config.toml
n_layer = 10
n_head = 6
n_kv_head = 6
activation = "gelu"
norm_eps = 1e-05
positions = "learned"
parallel_block = false
grad_clip = 0.5
warmup_steps = 200
schedule = "wsd"
batch_tokens = [8192, 16384, 32768]
train_tokens = 123500000
steps = 7972
MLP neurons of a small language model. Each row is named by its layer, matrix (down: output weights) and neuron, and shows model dimensions 48-143. Each number is 128 + 24 x the weight over its row's rms, rounded and kept within 0 to 255. Numbers have three digits each.
After each neuron's rows, "fires before" lists the tokens most often just after its 100 highest values on Wikipedia text that the model never trained on. A number after a token or word is its count.

L5.down610:111122100146130151174153107158117138080130122124119100160161136122158153119116093116088121149122124158170114118134142153128131183127075132176121148135144116159047090078145124100140133123130160181119082147127092105112120165144120148103121098143143113105114121155148112144105118144136120131
fires before: "es" 17, "ess" 15, "ic" 8, "z" 7, "an " 4, "in" 4

L3.down92:116122123108096130091126183105166123098122141114128076103136116161149133124117102107105145108138145130140150141110121137172135128068141135104142115111123114102149131143138127131145149112136105111121142139097099112083098154100124169074091159112151143138110101092120113107120150140081128098
fires before: "\n" 24, "\n\n" 14, "c" 9, "s" 6, "ce " 5

L3.down82:124106085153115100115132132191114138138134169152130111092115137168085113144086124134104143146148113135114176107127105139139119157147099136073183129112135130160133163117096146148139102090137126123129106142107094114144132141110174135154144124119103151120153137163110128119122123115146113200
fires before: " " 45, "th" 6, "land " 5, "(" 4

L3.down383:089194117146098129116108107166131120153145074124111099143122128170132147102131137082118143128135112127140103129157084148165148125108164145133127146145132108094127112155113155091128127125136139121152125192134145111088117131147148159099097128118103120105105112161136115150154152071164129131
fires before: "| " 28, "es " 13, "al " 10, "s" 5, "or" 4, "s " 4

L5.down914:132127171112115101145158131112147134128142138157130085112133107116132115128141064140156154098133143097135138090113163131125153104128131097097116183135154170167192129145095095141105115104120087113138138119088114109127151108100117108091151124165113110139095099135109131133142147139106171154
fires before: "a" 15, "C" 14, "d" 8, "age " 5, "m" 4, "D" 4

L3.down836:123118118123111105114152118066164101103120074187091125103132175117139135130123115127114113092135154128130107178104107073113113136142127122139097143156121086109096111119123122110153136137095115168129116131108127150101152106127105103126146120077132102089110137131142120176155097096166135113
fires before: "y " 18, "le " 7, "ack " 7, "ed " 7, "end" 6, "ack" 5

L3.down682:109127123081147155115164109167143139123097161096148111098121158116097151116134128117086102133176122137110180089127148148171106116154109129179151118106074129131090123133095145124112126118130175148150146136138127104121091141109200110122121132149150127116122145131076111118195138129113138098
fires before: "st" 20, "an " 13, "m" 9, "tion " 8, "x " 6, "z" 6

L5.down938:126099140106136164050125128151094135152150140141136115140142139125147126104130129173099131204154155134168107093127137112098133120163101148081143069110143132104125160116152151116168137169111121157135108134123156116122138114137117130133132146111128130118105120136098103139149152096188115131
fires before: "d" 14, "es " 13, "s " 9, "ever" 8, "e" 6, "al " 4

L2.down590:150154116100137107159176144114131124087154116133141094128141163123087144105135105143152155112104076091133099159095127107157170176112130149141098113135083110115138099146117115086186116147128162106120132143148094153180130081147098134107116094102117141164142137160165118129161101140113097181
fires before: "m" 18, "s " 10, "ber " 10, "b" 9, "p" 5, "ent" 4

L2.down463:117145167104122090166142126123160128140150142127115151107127108123106153132153091148140157075093155127131119092074155112102112125120125137137135112103091096119116150185135145166107130101082110144147136160151090150089126148141156130142134108128135187114143113135136128106133097139166119126
fires before: "an" 19, "h " 16, "r" 7, "| " 6, "f" 5, "l" 4

L3.down749:109123126121121122067116151128142158114159091145136157103102169145117151133150113118116131113161124181138158130138127143155151089131141139128140111114141136121156061076142133133088096091138091145119156120133175104122134160112188123137134100137116155089086115111093138147110115124118156125
fires before: "e " 16, "t " 14, "a" 8, "air" 5, "ic " 4, "ul " 4

L5.down3:121092105104170098123103131141131129147081106136155105094123134089121177129133186130117122114135118104096124064144141138069152169143140122114130152123113142094125157130119128124131071139172109120132106126137168103161121140107151153123099076147130126117136095174126107159154112155166074127
fires before: "ig" 25, "cri" 14, "c" 10, "ul" 7

L2.down473:117143120155050105149127120140098131131094188086148142143117099132152125120124117128093102089161153151110132153120138099129172141107133108148126101158142189105115180127144119130116157178175112132129140122134122122087112127141114096157133072120108103097116141122162130082135066125092139135
fires before: "| " 24, "|" 12, "of " 10, "(" 7

L3.down89:123107104123153122150148114137142137156145133132134128151097136137127133108098097147134120067148174132115075098130112155096156157151164152138133125148137115061121159125174135125116115138136153123185155128113086126094114123149141143150120080121102140160137115111113143155113097151097124122
fires before: "en " 15, "g" 11, "qu" 8, "e " 8, "e" 7, "t " 6

L3.down426:117143161158083122174182172174083099152134131143120116114101159116122146182135179118119134081146111140126092069117138101111119140116120133102145120126106164128145130083143129145116180120094144132145162134123098093110138164137139093092163107127135111138158130114118196163166110144134081136
fires before: "| " 30, "|" 25, "a " 10, "an " 4, "the " 4